From a checkpoint of a small transformer trained on Wikipedia.
Size: 11 layers, width 256, 4 heads of 64, MLP 704 GeGLU.
Architecture: biases, tied embeddings, attention and MLP in parallel.
MLP neurons of a small language model. Each row is named by its layer, matrix (gate and up: input weights) and neuron, and shows model dimensions 80-175. Each number is 500 + 40 x the weight over its row's rms, rounded and kept within 0 to 999. Numbers have three digits each. A neuron's up and down rows have the sign that makes its largest values positive.
After each neuron's rows, "fires after" lists the tokens most often just before its 100 highest values on Wikipedia text that the model never trained on. A number after a token or word is its count.

L5.gate341:473509498544465430535519440451418460477476537549433549486403457414509471516458514519584522515509521478499570473490408533550508416557469522493470521497498495476528426440587411541574495511475546485466527456563499487461464539521528499449481549488481462534436529481414588526499481487448543581
L5.up341:500488522506579511562560452435462496474525560543440529476463488400556447471471472545551575485567527583520509432477481506475493492511459508514479541485442437466428430439492485554526524517384553495493541451460483474514475543487474457522403578487437492537481547476474540542546485483501558539
fires after: " v" 14, " comp" 11, " f" 10, " P" 8, " com" 8, " M" 8

L5.gate68:491529392527450491521455459485471474485516435524530577517456484502505550559502523492457525515516464546549528511522530451572496485517488548441573477467538560539577513491522527490459479569505494506551535535515452521530518462510497505474590547454514416522629582487493491548492488466522478559
L5.up68:556439524574484563490521572549521450486526499457487409497526490491452566565449462499488494534483532487512476492486544451506571485530502515456486526427498490469533461480500614497529557547484567470514540489407454515492480504510547434534487547516536546515539498478415492507637519543510477431
fires after: " h" 25, "h" 19, " H" 14, " wh" 13, "a" 6, " e" 4

L2.gate106:505523478604532465546534444522458512492414479460486491475491494487481497460492495469526496505460591462486502522468449488433540520532438476527555553538542526508470500513530499528469504484484491547547489495466543509517528511453575487512535484389565436433494517422443561469459433529489500536
L2.up106:457506519510455531504455552527536543504423412543529550502452494503515527474498523424496472513475485500529439602504509489526518445544615460509575471511451457521462475500497425488509506489461447428471496459459468541525440456529529423477476498532455489507540484432494535514528471472513549468
fires after: " R" 17, "o" 14, "os" 14, "us" 11, "ap" 7, " P" 6

L8.gate477:544474500594481482503533455521502471489526541492505528494458492580496502537447467558513532536450484438480536517459479485534568507528526542469431521559582531478511509405558454511465449560534564538477493496515494417394435473447481518508552537495528501478500561528419525512486467448488479556
L8.up477:523534520566544488491551488488515547545522508513477569534498533545524459507459453462447494525498514469518544459490521539428593532454443571497481462444511473465513491499541518556490565536443536499500510575552559458478492518431500482556511480419522499489584463456528478432472466500484481585
fires after: " the" 16, " w" 11, " L" 9, " his" 7, " n" 6, " l" 6

L5.gate288:443535476599512550542513503485481459519535523442566530479547483479488518469460493529465532536473505502515496511525495484462578527560466421482451501533543528426470533505622598508534528509470580527510504440543524539482546468513505524458550464479504503526466525583349511542496525482515531514
L5.up288:463533450562433560447556492534500411574496488409587457521495535547554508489467466533501525464526548471528504466501493526512520553523496433427477493507503515438488458519523594479480497571447564465541524485581470468530538499515534519473532501495585514493513551507443512450536523541486511510
fires after: " h" 40, " H" 19, " E" 9, "l" 6, "H" 5, "h" 4

L5.gate549:471547505485472533453512534540530492501442486478550526483408403424470570495506438441549534531457509417453576579503451532514515495507549493472533542556497495583511490469572516500514468522543561540508530462511563439487522496514528558446495502389464471519539500473387533479406467412560482519
L5.up549:519539501507443580508418549513513488507397578491458443441425452423478516527495457477530501568529546478459474566495468516466433566474542435558508534548450494525495474391495466519418474494555536522530535457426513514429509503471475446482449525422457477487468497441388497485560458498542426497
fires after: " P" 22, "p" 15, "P" 9, " M" 8, "om" 7

L5.gate530:499513548536476510491538565440431531511452486471511505491543438541507513545511424427515477457474519528559598526446492465504530528551444495426433509535466463522462424426489487462484519521513532508472503518529535524505505495544555483432501500439536477557491535542468536473461490524528522490
L5.up530:483503525500538492465484518517472508481498469486497510446470472503592571487446485516475468475499501509516536534496501520567548473574514493453508520506410436473467468508411515479464442569485498513506441545437589521525409550538615453508461452475527523547541498473521489544489569524581490499
fires after: " A" 25, " e" 16, " U" 13, " an" 13, "A" 8

L2.gate239:558545509488462465523457445494507509461416535512526538446497441477505506473498503459491642533517533482471541496456530460494468529512546518520501471547530498555504474459591479508477568542525495488523471462460526474469545535507526478503478518445496460493472530482398545527492518439435376452
L2.up239:526478464388566501452463478473461519509486470509494500487483471540471575456488455529537548502497518506465446518483475497456426545494511508524538522546438483462501520525508628507422528557504468484466461545461450474521512449522468477522570559541525479499499563540544487526576429478574440442
fires after: "ar" 30, "ort" 10, "or" 8, "ur" 7, "ac" 6, " Br" 5

L2.gate455:499500509520561522529488498487485465472453434546514500504538474553437463547504498492483591496462468458526493478510526495492551493616494414508523531443516491452460572557519535541525529493501499515517464500484551508479475546459510502555462551469588471514482544483428467518443492534544501435
L2.up455:436539556519493466419555536546480553478513496489477556536530465513551463530472447450526493492485519510526498547589541593514454444500491539514415481500504480455488482435551486500525452579487480448545553486463503497512449456504480520466422494484512512574451518411448478458520490479542472485
fires after: " A" 50, " St" 12, "A" 9, " H" 6, "a" 5

L5.gate665:496502437508438533522512433494505485477453434550440526495500486502529490609509525512493497519507498526464451442563463524461466422504553441516460458465540535560479481491483412508526414537500559469537495489548460482525555497565545564547530452521489502462473528516500583427586482523476452472
L5.up665:541437509490513544554505455511454475473540529537463487468459467426509442511390422586546499548479519496499525553451450523430483427477525502473453474496498503446446493417559491499567458445472462501493571493480479432476525498490501495433441474482439467438475490456476492524518471468452520453
fires after: " p" 12, " f" 11, "p" 11, " M" 10, " P" 8, " m" 8

L8.gate656:547494519502488454528468577476555476491465522561504553552433467525453503500456420560405494522456542466442486483468472475528555531478523497452474416452444452535556467421554422540424519541497505480510443555559501447446477459507520453550495531488455462522544538485486463448460543446455398527
L8.up656:460561529458485484494485464469481544520482560581531492513510449512504494503466559527557548505551501471526543444530453544491454514551557461485376486515397541565461471498492414473522549562584534469517539542580539471444536549474511466487455491591482563467523574521475527517536534500550493489
fires after: " s" 16, " f" 15, " S" 14, "m" 9, " p" 8

L8.gate535:477581472508430522535582397490504467424580428529533509548564533517520528511491479484440558536419506426528517481476491534536595420496428512485492482461560490511590566533554507511511461518451521461512502533553481540454536403511550487529582495397543447467431529489434494523469527461466514499
L8.up535:455490419566433497470541524474511487486525494448457431515557529469535477547512512466488552500448520482506491517499506488521547471497498447485485519449517570537541552430529477500497487563513521532577504566486447464554533478594501493485563510438561489486535472388504491463513509520484497507
fires after: " H" 15, " C" 11, " h" 10, " W" 6, " e" 6, "he" 5

L6.gate248:506521505530518463502565435562538494472527421435553504536567477501505543503511503472511506562477483518477503459503512458467555512536581531556543506492598468544526543562515527509382543490473458529563484520496504479500457572456448533459545545427561407504538497559436489486561508504529571497
L6.up248:439511427482525472506496561510478474540549459431501514505458509526595423454428516501420512471468519594536498533446535504488524466489446448429584489510516495503524401540559416506541498551484445500490477452454511511511543543476461454472445497604516534558420536481485538553542516482466517566
fires after: " H" 30, " h" 19, " le" 7, " te" 7, "le" 5, "ar" 5

L6.gate372:477495409473416492461499524475465504465516451517475551502483509484578520613493451591422511554551452431562494522447518530577611445533459590413491434526554431533532456548460465523452435498464493488499486544519479461461537526475502508450543483481563492552489445538517535468472484441514540572
L6.up372:505563399489508505497475492472469522448537485482456490485501496552544515526488442531448475506524483480506530485414567541524569476503537511533501494484490560447535508529522502488499502544483526402505519442544497449486514508490568502562516514504509443545574445419496528477574501435498528560
fires after: " w" 27, " l" 11, " ear" 10, " M" 10, " L" 7, "ar" 5

L8.gate451:405445469547459622473451465549546454521521466521459509488416430499552482499511509535503513513551505442461518544585431485487536555486603472434468502463435504511454552481481535459486508548505495462516470517494535554422502512523529506504517448493491490590527487466495489478514567461492431537
L8.up451:489469502503438512512499507553461537493431518464589473481442466460534517547466532424485507562557589450562482557493508427542480571509567544565570533460491494538483510450496538489511516445451585482485511493424499484445523509543478524470510492511493501511493465496451535443518528418556513460
fires after: "\n" 65, " R" 6, " S" 4, " E" 4

L5.gate205:482609498555488532508492506593471457457562565444492505542463480484510418533558495443475479484458512497514528464481478519478535508526474479502479483483435527454493418467609489509532523539605523453459471502506492560514544521529559476480552499473506505543455498484381499461505472558493482505
L5.up205:486442566473480546479497488492445550482583511456533480531491470518480510446414485470469518414427526506493509421503577481543551479464477393543434479478504492476516518533434517528523464504422533515475460544481455474476435542508462454450547476526491456477500563468512512443533540491518598492
fires after: " C" 25, " c" 22, " Sc" 13, " ac" 6, " G" 5, " e" 5

L8.gate369:535467456465504490431518500482567431525553489506507508522465426467453512525576459570483477468484524508477460544468494496471560476432529460393445458543586481504557545419553538533502543588455515509549468483485503486502497518480511481470483383437535426559563526567473511565516515538509446556
L8.up369:470468460517431524417527491569472476471609495496454565495477494464428427500487498503460446542519460538552422467441494485544538448500544469572486505510464527498501504539507562427511470477453546485442466465452524511474487480541586445411509508506519478419605523489506518471492460552514529533
fires after: " W" 26, " st" 25, " St" 6, " D" 6, "os" 6, " M" 6

L2.gate414:503541510508594472509459446478494476506488449489507494458507479504497458528533552525462525466428558572437506494479517500459567439501436512453459493476582463502487543577458472577568515496513498445507528443543533545489511578507474536573429484474492424467437520491482502553525555541535474512
L2.up414:476497490496554499510466564511513526496462529495484558568534498619553525513470516484491512532530469501594477514536547530623507453502460454482512424489540417522440558464420512484415475525554469523510526551509482475535500572513505523515511470477435489514480425543486430439476472416510455491
fires after: "e" 16, "--" 16, "ee" 12, " se" 9, "ru" 7, " 0" 6

L6.gate416:588538504597498504492454409515498564490494544416485535569449471468513504477489495514534463519522470465528516473549469559499563472498461509464506454502590501507580562451549481513471470457483503544527479532488525564413502536466524488502516418473478475491505477493475544426452507468486537570
L6.up416:563511514550518578523506398529481474577502475477553524487466462514490396542518456547514492478462557551548526423434460522511512459553452485414528441523517495454517534450462537499517485491537402521531470451558454507481611526466505532499482465510497525504455528502497441487509464500545515474
fires after: " de" 23, " B" 17, "u" 14, " b" 11, " De" 4

L2.gate699:522542463546579443534564494546492473496498573488477440454486504545454510584506474449544547470459426557482502455508555573520543448546451524463447523434606455452536471548493556525503485486480532538480483527558518488529530505445534471540504541478567443499541485534435523565516494518493593484
L2.up699:549535454564537514533434508514507533564548524425376493482524523508490475502479494502619469538456502515509484507494571524496457526553403521528427452480542457463536500489440494502630539509501555522551498525493522547500513455515418494487533504548521530492498503397527441443483453605546444515
fires after: " A" 70, "A" 14, " Sh" 5, "st" 4

L2.gate372:573513485533479494536468494531459500485517477426461477494489540490477594589421508483555535532510448477454472494525449462458524510449499522463494475532571504524525546433494544476484535518418580509560544455451562530491583547526538534508474489489510453547546486551375487524516537492526444503
L2.up372:504498427568569466531506490524442494476521493507401510458418529468432587548459543425605471569467448520435470533517480503458502482458538530396521500544546480510498555429482514437511593458430547542493553501491526495492548450550519409489382510540460462528468479524468520485484504571493442476
fires after: "ad" 19, " in" 15, "ai" 10, " In" 7, " ac" 6, "ch" 5

L2.gate632:495488475519471539516454497512570480535454477512556519573504447526457512546534467467580498519433521484540517530540508425526517493502530511506501538496591490514453511483520503536476523496528491530541520537535632516413529523501541484490486537474482472518510507465384507515442449534545573504
L2.up632:497440452476462591534449493473564500497478484556581503483506487510468503554545486529577503473492442457516512563502488477572557499543531439558513537477553544521471502482530540553533471511510481554523538547539564479501493600479503567548517541452491482511495487485440484495424460544507494542
fires after: " W" 12, "s" 11, " st" 9, "h" 8, " gr" 8, " St" 6

L6.gate295:492445544496460495385584546483424437503499492503574509545500471421599550507502425501520505497503540524503562505460516498524509459528517570475473481494529425497499478565533533579479445439498448481492494444453499525565496583545548478528464465454460489554520516517439475441467490477526491480
L6.up295:405442529543478520465547548475502456557512535495521584460473536472548487549540437547521507511461485551558487455464511512504523507489469518468479461517515519462468538447405467472497498454534397460557406452483511548547465556525516442474441487497483497491479588503469399451554528558493490478
fires after: " g" 41, "ak" 19, " G" 11, "iv" 10, " t" 6, " m" 5

L2.gate87:508486489507555465423494400572539520466522509519443551530492481537492478502475531463459480458405493549459513520513585495463555533496471537431535501460613507446490496497474432500578469463554485509557482512443508491436460522483486489506476523465504461449460432438486513564449527407445476498
L2.up87:496443512503480487523505508514491458515520493517559500419507469489456590468520499516536537537451482413512473454509462510533516535478492557543532570488538449498551571471409603547526510548514505575502525525525521528427440534554456544529451480539550465478517459513542490506467481482595470477
fires after: " a" 22, "e" 9, " se" 9, " sh" 6, "re" 6

L8.gate591:502466486542475514474507508500464485486468557462539535438523510529543542482518517496483586468485478528483525522526493449487495493521485507329451524507515423472484513553512539508454417494534510468541497460474473460528551545588542488486550542467518525451521481547515455460509556500547466538
L8.up591:520469469509483512639541483505493476520495479499561545520437530520486535492492549500449484471476454519547477513474552438498511481480410594485527459554533533476503462546519495525377468561433509483482536543446452487531537565538496538542589545471508434556494482486503474520518487456535457477
fires after: " W" 13, " w" 11, " s" 9, "os" 9, " H" 8, " h" 7

L5.gate63:509480495532455427503494478497519527466493497481516463562461481460558473515509486560574511550496463437459525458446518520513540513510483479513507405559510474533533478443562462537483465508520474501512557447560467509515498470513532545486598533438512488488514602547461575483508479423474470522
L5.up63:483449498497518442515530555486568548484484467546445432479458498490509469450503546497546477536438492511498523437483513485515509525507518460547596513514487445527504456489507500480509521458513471531506575472583448562524538455477509494495524521492510473508473533467473579510449406445458497471
fires after: " V" 19, "rib" 10, "c" 10, " v" 8, " d" 6, "p" 5

L5.gate644:568494523515464471503508419534451508413441510495525518502542487442475492531496447462556503553467489552448506489469439473480456523549460496478531457538498560535534541505529482506538488431529481510507529475479541515531518492574495565470510539485461487488573566522441581478453482527455544572
L5.up644:559520496510523474541490506521596453499489592552476473458547525468456539500522474408524481512488484538584515483478500528494523553467438449456537421508471527491542546458445465553462438481582492508506521548481487563550508490508461562510515542514447556481500597496511504531550460493464489567
fires after: " comp" 16, " d" 16, "c" 14, " c" 9, " D" 7, "ip" 5

L2.gate472:447576536508554480438509553508486541562483523496440603483585433542448583491461492482501516526522535509501472497475576457480475437504507488444494457409493541479434477471514443477455514511521473501532455592432547503459520504475486467486552559477542420538574425454473529469451544443475461535
L2.up472:519520530467520449482520473561474526426528508499502519567497505522445421560559438472538522477456555514501599556430518469473561447505513546491507415507533485476441419494471536526455555475545472478536500511473449417524483527454531528508509522461455452509580526451532473479506483515555492519
fires after: "A" 23, " A" 16, " The" 10, "i" 7, "erman" 6

L2.gate322:501597470569494502555502531456510472517407472484477539503527427511456452562417459475563490513475495435472525544525513529507542513503493457501503489527523501532522487466570483541558588536467529457523500523479564508463490445488536516531507589411507465460545542499432556483431496489587522466
L2.up322:485513532475574425455562523451524463522488558543599602476513488464567473493497513488556502403533427524531493500455614569477549493527543434488452495510516459499476521518582525591548491470512554444502509534472553409482504587503500405558533551464421479471499500485516514505491519532587527469
fires after: " St" 27, " R" 14, " Gr" 13, "h" 10, " Br" 9

L8.gate581:449568521529535542507514453505516459546355524551583489472532470466547516531539482411550565503468483483455509539454472595523506485531559430487447519513516493531487506498522513554538485478514470459519534500535496509479479535493485605498489462496446461514545479519421558537462579528528530441
L8.up581:504502483481495514448570483556425463468484480480503473555466534508509516540512556521536538434531543472461478505525481466496504526502556468553523527456482477512546494453505494540551499542455499472435546484524444530501523465526533499543532528496515452488561457447547496500499562566468512468
fires after: " f" 18, " W" 13, "eb" 8, " w" 6, "b" 5, "f" 4

L6.gate541:571466460550508605463603509553551545531495444462544479586531493472469508499534479492531465493509455524522531525455523496466556497545515487500467481540536534518493562459618546565565506513440504532535475492534479471536424534537529540455503488421513456434537486545444477516528554534517532554
L6.up541:449480470484546445487582498526513425527482497485531484500509502512479535468539530502503512387458529478458529457416569499522576460537470493503500440501509534460533477492545489516502561491544524573542546514520517569549482528514532462505490514475572532417465533426524471479504561589484571536
fires after: "d" 15, "c" 14, " h" 12, " d" 10, " D" 9, " H" 6

L8.gate107:469587442476497497467542454451457433490531520503457475519556474513489467491435459545494500476495576539459534515412504436496584516541493517508513474529511494490509456471510430550520528567490516485533496548540464567490430452526454564498510516421456534587446589492423535538472502426487447481
L8.up107:518498504533490501500437459471442495453532516447436450524573523483510452577463495547543565514506495480557437511486515553523517443549437550412517468573497507497486547446512594412485500556405529491519531490460475485490550459549567508428479511470575488482539526503429482428458450492433513579
fires after: " Al" 22, " W" 18, "e" 16, " M" 8, "r" 6

L8.gate437:477500536508501427511569495459539558459485460461544526555495478471481546431477558485521522514415532504520532505511511497502510395519450517547551424499508489501509501523548414490518489518460505488541519497536519539457498460529539574422552531446551401501484448500463523468409472480510501529
L8.up437:465508493598487511572546489474489463474549553426486524469549478520559574487459477493541505597553484493564546448468560492509457511520548500572469443547458486531470509501491506451471568541471509494511483516456455493463506455456486518487501480409457548489513496443433512426442473462511478545
fires after: " E" 13, " L" 12, " ad" 10, " 1" 8, " l" 7, "ro" 5

L2.gate282:587496518511557526514491558557512474453530473412524531438563499423509458519449430506459512455541476576533461519503480410507498523522489480410485450540505512492482507538502544557437493484519509454520400586482514523410575446416531449547454497530520504441561492511483537525491543529502495513
L2.up282:543453548494434468552418506523454483504512524569528502482483500515497492523500511475495484485510592492462485552495461505488462516479627492530453511511377434541464508543456531532504504462531524524471459509466523472461544476467493539495513491465491527384505523485455514508508579547516469519
fires after: " P" 22, " s" 12, "v" 8, " S" 7, " H" 7, " v" 6

L6.gate469:489465535508511474463550429490403605506553446458560557522500449542514501538546480483497476523501486546521500454460562487456485503519513438538443500547589468513598549473525561477471425511472522484549515561516596472470486530505536455431509506435502427453493535538479474450505528451605511488
L6.up469:485488490518525468490532551484511512568504407502440493454556486457490529559458552413438444536508449533525554505504518478537501441534510448528546451423485490501484502503508537528517508546530521502513438545444524480466434471544481511467582430426498404448419595474488489458481459552482504515
fires after: "l" 19, "'" 10, "al" 9, " H" 7, "y" 5, "he" 5

L2.gate92:517485441549594455489481425468481604495440429453487559465498419414570474512487535452576481522438584418500433510519460430444505449524429513511500473572547468521503525534577520453472538489461455523557526489522535453521486467514464451472552540430554470516471525506463562475544492500479585472
L2.up92:493450540515433516577496474496570484585512558470488495524524513471534459497529496506492517441486463465478446546465437516474443465444496479492500435546576463537505526504572472575534523526469537580480484495511478523550451505482497489503435449543492481472497497507488520575408498542539523518
fires after: "c" 21, "r" 21, "ra" 16, "ro" 8, "ct" 8, " pro" 7

L6.gate539:454546559566463505415589455489429513491523465445479495498528494503515469522482471503537489521461475503504519466499485544519534509508541489501507475490487463580484388481519482502465546469457513498489520522535499506426527526464505453531464561500510517481457451517427559455510490489434582489
L6.up539:526477449489466465547482508499525587512548471428488500526492523568539555462540638559463515533519509446505488507426499449490575470488435514516512484536475543448448488546539474518510520564441509526544470527537475560504410454491449469532507480577508475519534500520498532531565519531533552425
fires after: " E" 13, " te" 11, "e" 10, " Te" 10, " ar" 9

L8.gate291:516547479480529508496574475558577517586538521471504507514514508516484497552491488483455499485462518460520461520445559584445505517562442498495422485498465460523549520456584554514451598477509512510507514431530533482481519497502503556512575555416540439535564536489445525427479476493475477529
L8.up291:509511424509485483535489507511477568487539447487467546554422456529489424571491485495500496571504462544544523556462550588525522504505454477535515514471462519495449437508488487492570511568430537462570545432518530452465606485467519538537555538472517393514476440478473540545500486505470475507
fires after: " L" 13, " l" 12, "al" 11, " W" 9, " H" 8, "L" 6

L5.gate551:515488506537469491497572438474456546453523439456479533497457455462562470505474504481560532520479408489510451524469480522445497420552412480523491446510527481468493562551545521532480504498446510491545535474392532556513512459548530480448462472484445390491472419510458498544499477488557511532
L5.up551:525482521453471487558547475490458505404534516454520530503499461508508512436444492487602501484477513479516543486503449508460544433475456472611490427553486455500508514551487545528506603469460463572514552464465509563480453527536523455460445510409463464470436474443452553503437535523497573548
fires after: "r" 27, "ro" 25, " ad" 11, " rec" 11, "re" 8, " ro" 6

L8.gate38:467496454481505573481505481476467501487419421511545552499480477434460517523543445419528550555467538418502515550519439456543473530558490504474550506485505530489536560517495474470477406480494434534517566456453448491499540600529507553537512527429452494550490546521461573506509550482479518510
L8.up38:474497479562503604480484499495490516458504450412521499565464463457551503475502512442568500550448558435497527474526502432539492514471443488458521489549490539607489494476472468484424484495534472568455568518447483502577527551548518523537507510433436519552443510530455505513514545499503483471
fires after: " P" 20, "u" 17, " I" 13, "P" 8, " (" 4, " the" 4

L2.gate559:512534483514516497443539496475481463521451488479530467495510504448507510485563445476486514448442470529514490499491454489496559480484509545467444450528489445462503450549543478501544484482527468449510521478516584601437535562461510525425517440504428477416502523557418510468433508475576461523
L2.up559:504479498473457524479468527536553486511504518592559431461527536549394485453546514527463486484505507507452519434507505529534457531480557498427506572444502465506408470531431527524498488477570456503462449476504537550581456580435474573469528486487519564422507469554509444547481523474535470497
fires after: " s" 55, " n" 12, " S" 8, " m" 7

L8.gate456:464502494518480541511494523435430525417529504468536513460464493485514547557525496454489496544494458489533554471365491492533548542485534503493394551533518455472569491478535454515519571517521466432533471529495509433379467511511495520473533451469496478573536506541390481495470515531457530501
L8.up456:515564477511588502407484518561551502476513481513496544511416550502487497502490453465504460518527482489497494544480539583546518495465505540513542487455455536579560509598534527522483443521568505512517419478506534460428426543487529448402469472490511512455500582526485466528470508488485534469
fires after: "." 33, "T" 12, " A" 6, " al" 5, ":" 4, "A" 4

L8.gate593:468529522460493543509502431458443493522502477484466615538469418501532444505423473465525556539534526469460540511431473512475542403557494465512523522506437528521484572507521483490508515491407469518518553448419531549455449536493483396426457442478458479451528463484431513512503571526515456532
L8.up593:493473514522488461575577449489538461451501377554434535503563505473504525509525513510489479570442536522522477475520482535524523533471474447436517553413547501501532536478444498470519546438430505562463523450453474577484514490441577517507529455456515423555530510484530435485496524565501452537
fires after: " re" 28, " ad" 11, "re" 8, " Ad" 6, " rel" 6, " per" 5

L5.gate198:513481503545439528463529516533438471495521505495520510502503526491519502535497488542512594555518429414493535456453514569517453510493473504479513540463465506556509497445538516487506491506487503417514442485430494499520546567544502488496570469470473488539513399551444500421540479480581485565
L5.up198:510423547487531497474540457487547431544562453489530582557515466494498503504448537513516512514455414397544517512434518601474561467448488422536486479532491535467511524454486547512452528525418535503479487488477484498513463483487438495467509565488434525521460483528535497488509442504500578435
fires after: " G" 15, " Q" 12, " e" 10, "e" 10, " g" 9

L8.gate539:499532527562417476511496540536441495516425424519515494581467433482500504538480466524523567558471476480481508545583499535461471478545466541523491549530534484497471502496448488508522562537533533512531507501541561457505513514471495489429511513459499415562500490514484482500384445534511512556
L8.up539:518564500477478472523503477516496449531494488517539514596521472511501476513441491453475530521489561416488510490544464531474526480543414616543534498486495487449497482569489472536595471563519478475481427510545502494469460524454524548510527493514439482567510466522482459457507439497509545494
fires after: " " 18, "s" 12, "areer" 8, "y" 7, ")" 6

L5.gate335:492554444562450551521446456529549490482488525476527480538524488463508512565511464492558546540507550482498552478533516524482482559446532486532453445501441455510461508450476436486451643514447539505540493498495522557507559525552560540458510508476448455510534499595434581576449556532494538552
L5.up335:431634517476491513511478563541581499536512508547457498501448511545456535553513422544537476441420588505423512529501528542548473506471558484445465500455441514516479476481544527489513534521492502460522444473560595506471522508523598512514412466579440508535506499514511496511533505532451418447
fires after: " in" 28, " In" 18, " 1" 6, " E" 5, "in" 4

L2.gate464:474523431494552497538564467542587513562488464487495531451526448520432487508486481520448617520506481490510551437493527559545513520485488449555482497467516463501509460527536436498551550456499481442478444486575599556524535592519492454473499525533534492503473479449428517559448501475572497478
L2.up464:446539517500504533492472494512500515557474540473561522446493570585563499485447473517503542389543467540550594427470583488499550498501435461489503447519545524488497559512485526523558515442436491427497509509432527494473597518444572482535533556475389480482512544485528469437466550472558468561
fires after: " St" 12, "re" 12, "b" 11, " Sc" 10, " Gr" 10, "ade" 6

L2.gate476:587497516511495453513471479588515539555466489411495543543458465447479481458457561523504496456433539538522504454503497449521506398464511493408561442489599431535507510498481513497498487516426522506583483499470534546452451507520497487477411418531499486503498480474476515477451445522430464498
L2.up476:539504510480562501476483529531457516456482581454453535512454551548545456497514560555463516478428482560428452486504494487469481570577430518417464485542528456463519518531506454494547542533420453471500507535452522498444501468530400526512465459511534503476440463509504560490518476602538454522
fires after: " de" 24, "et" 14, " a" 7, " or" 5, " De" 4, " " 4

L2.gate111:565552452531514511551503532495495453575486511492492463518517427458446493534540454489495519497536523464504469518457497499450478485463491482489511539477520582525512511434561583539462540462550505459573494474503479517535495465529536496464513498483517501536533553460491522607480448533485482462
L2.up111:507548561475467495543465507456554578491447505528519445473525502519462478609508481483479512509538423495491481512549554508550524543535539524526443535509436502556427402482461509505523516456414500497480522545522519504515481459537491572580479552502599495465487534464448539508494507520526594414
fires after: "S" 31, "T" 14, "x" 12, "R" 5, "F" 5, "ens" 4

L2.gate208:514531467534480457452473468497437525529429465472479543450561475512506451488456487458518532520483460592416501520505545492442525521517459491469435472516545546525513528448495510535441453481451543418551496481492492479422499508523520528462503527483532435571506505543406561530512518503493497531
L2.up208:530580490605479536468500542579453486424527456401458481468502516523576503493514508401447478557511498483481503560513516383559550486482512526484467502494561533561441412526490467493452577575491505503457503539476466476481556512464524510528480501469464490456496542471480507479556505520473499614
fires after: " I" 28, " A" 19, " E" 16, "A" 12, "E" 6, " H" 5

L2.gate15:482509533516458528533517555553500510564492506470433493516483490434517445526474489537534521576539619451490474501476476469488477539471454449484451465484501525582512521426536535477461488508394514508550543498442450505492485512415490433485614440500570492476485498498493528466547549508465482480
L2.up15:444526525468472477504504474507468459501535463497449495493425555456533514433495452520521455541478486583481447485545535523529573503452470511420441464541476470422467508459538471497496495503440542502505590494498512564493465484437482456476491472525514534465498552501539503432526491512497421496
fires after: "is" 17, " re" 14, " E" 13, "\\" 7, "re" 7, " sy" 6

L6.gate637:541532536583476554489581517515456453497416449499581480526533436491519493529527461480493513534459507524436503493520502487488520525640480535484554517452523461519456484509543479507485502480514446498576541492430536484531486582488531467539492520386488536546507472552401507461523440461500546462
L6.up637:505476483567547528435447520509586494490483518526529456506489492525491526446529519478471467428481470547557553582504512417495487441493545547435469513512474484508509393591457554475503494491523479481564523525534499507532507543470525551530451507483410486530517459439526490514518483473529563436
fires after: "os" 20, "y" 9, "et" 8, "o" 8, "ap" 6

L5.gate502:503516497503479522436481480470490477488459456537527553545494435524528559480555520480468553436471592472441472517465553549538532495568570502420543449477512425586539495538466548543473478530487462518490470551513519466438498580514494511514526556449485455506491489509466503475470548467536529523
L5.up502:512456519542550550464547547504481457508521519459515445471593553443472595538509537509483469534542459498550497481534494469462464500491482504526524468514482539493506434510589575512503519516487488535529454549505448478598489496490561523503462502473539527474483497495518490434523491511530496459
fires after: " h" 38, "y" 12, "ell" 9, "ig" 6, " H" 6, "ul" 4

L6.gate140:487544564486470555481554456510483527538466548530533512501515492429498529480556510463568481517466545479422551531544452520443452446555582499438536576430548408570505537520606511546516540487489443484496528425498547530513477476514528623524506522522481484511484466507489535462436582517496470471
L6.up140:528515525426542553496551402444519559566455507563506477530507520462517507488569459510551516484481582544506451518522400517415436445550587515498508586477495383579527558498545515561490468490460480504532548464545515425559542456518504555551505538513548504517522541496521513479508569488524470506
fires after: " f" 32, " F" 9, "if" 8, "f" 8, "eng" 6, "p" 5

L6.gate633:484495550466524549429526503506524492514448489422534490500511527437498566560537566473531530519501519553465565464503542565479551575544529473464500449513490436474531471509516473474435513542504513514611530455499486536480489470549517455565503512483524513528477494449414468523549552558501543447
L6.up633:511482421486558520513439483467497505523474432483565498481533507519453519540513550561420547542496507517499474525483533432492505493552471574493515520519513546532496474551534576463498462621523449512551464508483435493544446439549511515537521474436552449553453516451522515543569436492486478458
fires after: " te" 16, "ug" 11, " h" 10, " H" 8, "ar" 6, " Te" 6

L5.gate444:492530491578488546413507434537516515433492503450539515517478457469531548469545405506534611538523481460433469492488491509417526500465540452468487499518504447507490538514482501538468511511473425448561473525482583487394432535535533476462505519479544506446470539472511507527532540564559471518
L5.up444:446533423494495526459523546521506581494503466472540497460507492563534577586431463504490474604528519502456485482445538470478461570466560514498534516514493539528455449517504450512478507492456545406528471500549560394465462477562445509450516521528575482499529489533489495419479494466525500516
fires after: " R" 33, " E" 22, "al" 11, " r" 6, " Or" 5

L5.gate241:468571476496467591433547548474484479511490452423535457517407462426490488540492440527505508487490514452476533472496475580451567519517562469501503503505504518401462475502507460490514524488557500406509438587464544537440493563516533454435504490474537478539442504556467505523487638524528514531
L5.up241:470445503500556473559517481464470495537524437505517506475498496459553489488499435511504534467498479580502510483452507561432563453489502485480569440509541524462500481440449464541460468511498480501549464522520382488497504547454506446488506597364523567500471530504499444519530518441453530520
fires after: " b" 25, " k" 7, " d" 7, " t" 6, " the" 6, " g" 6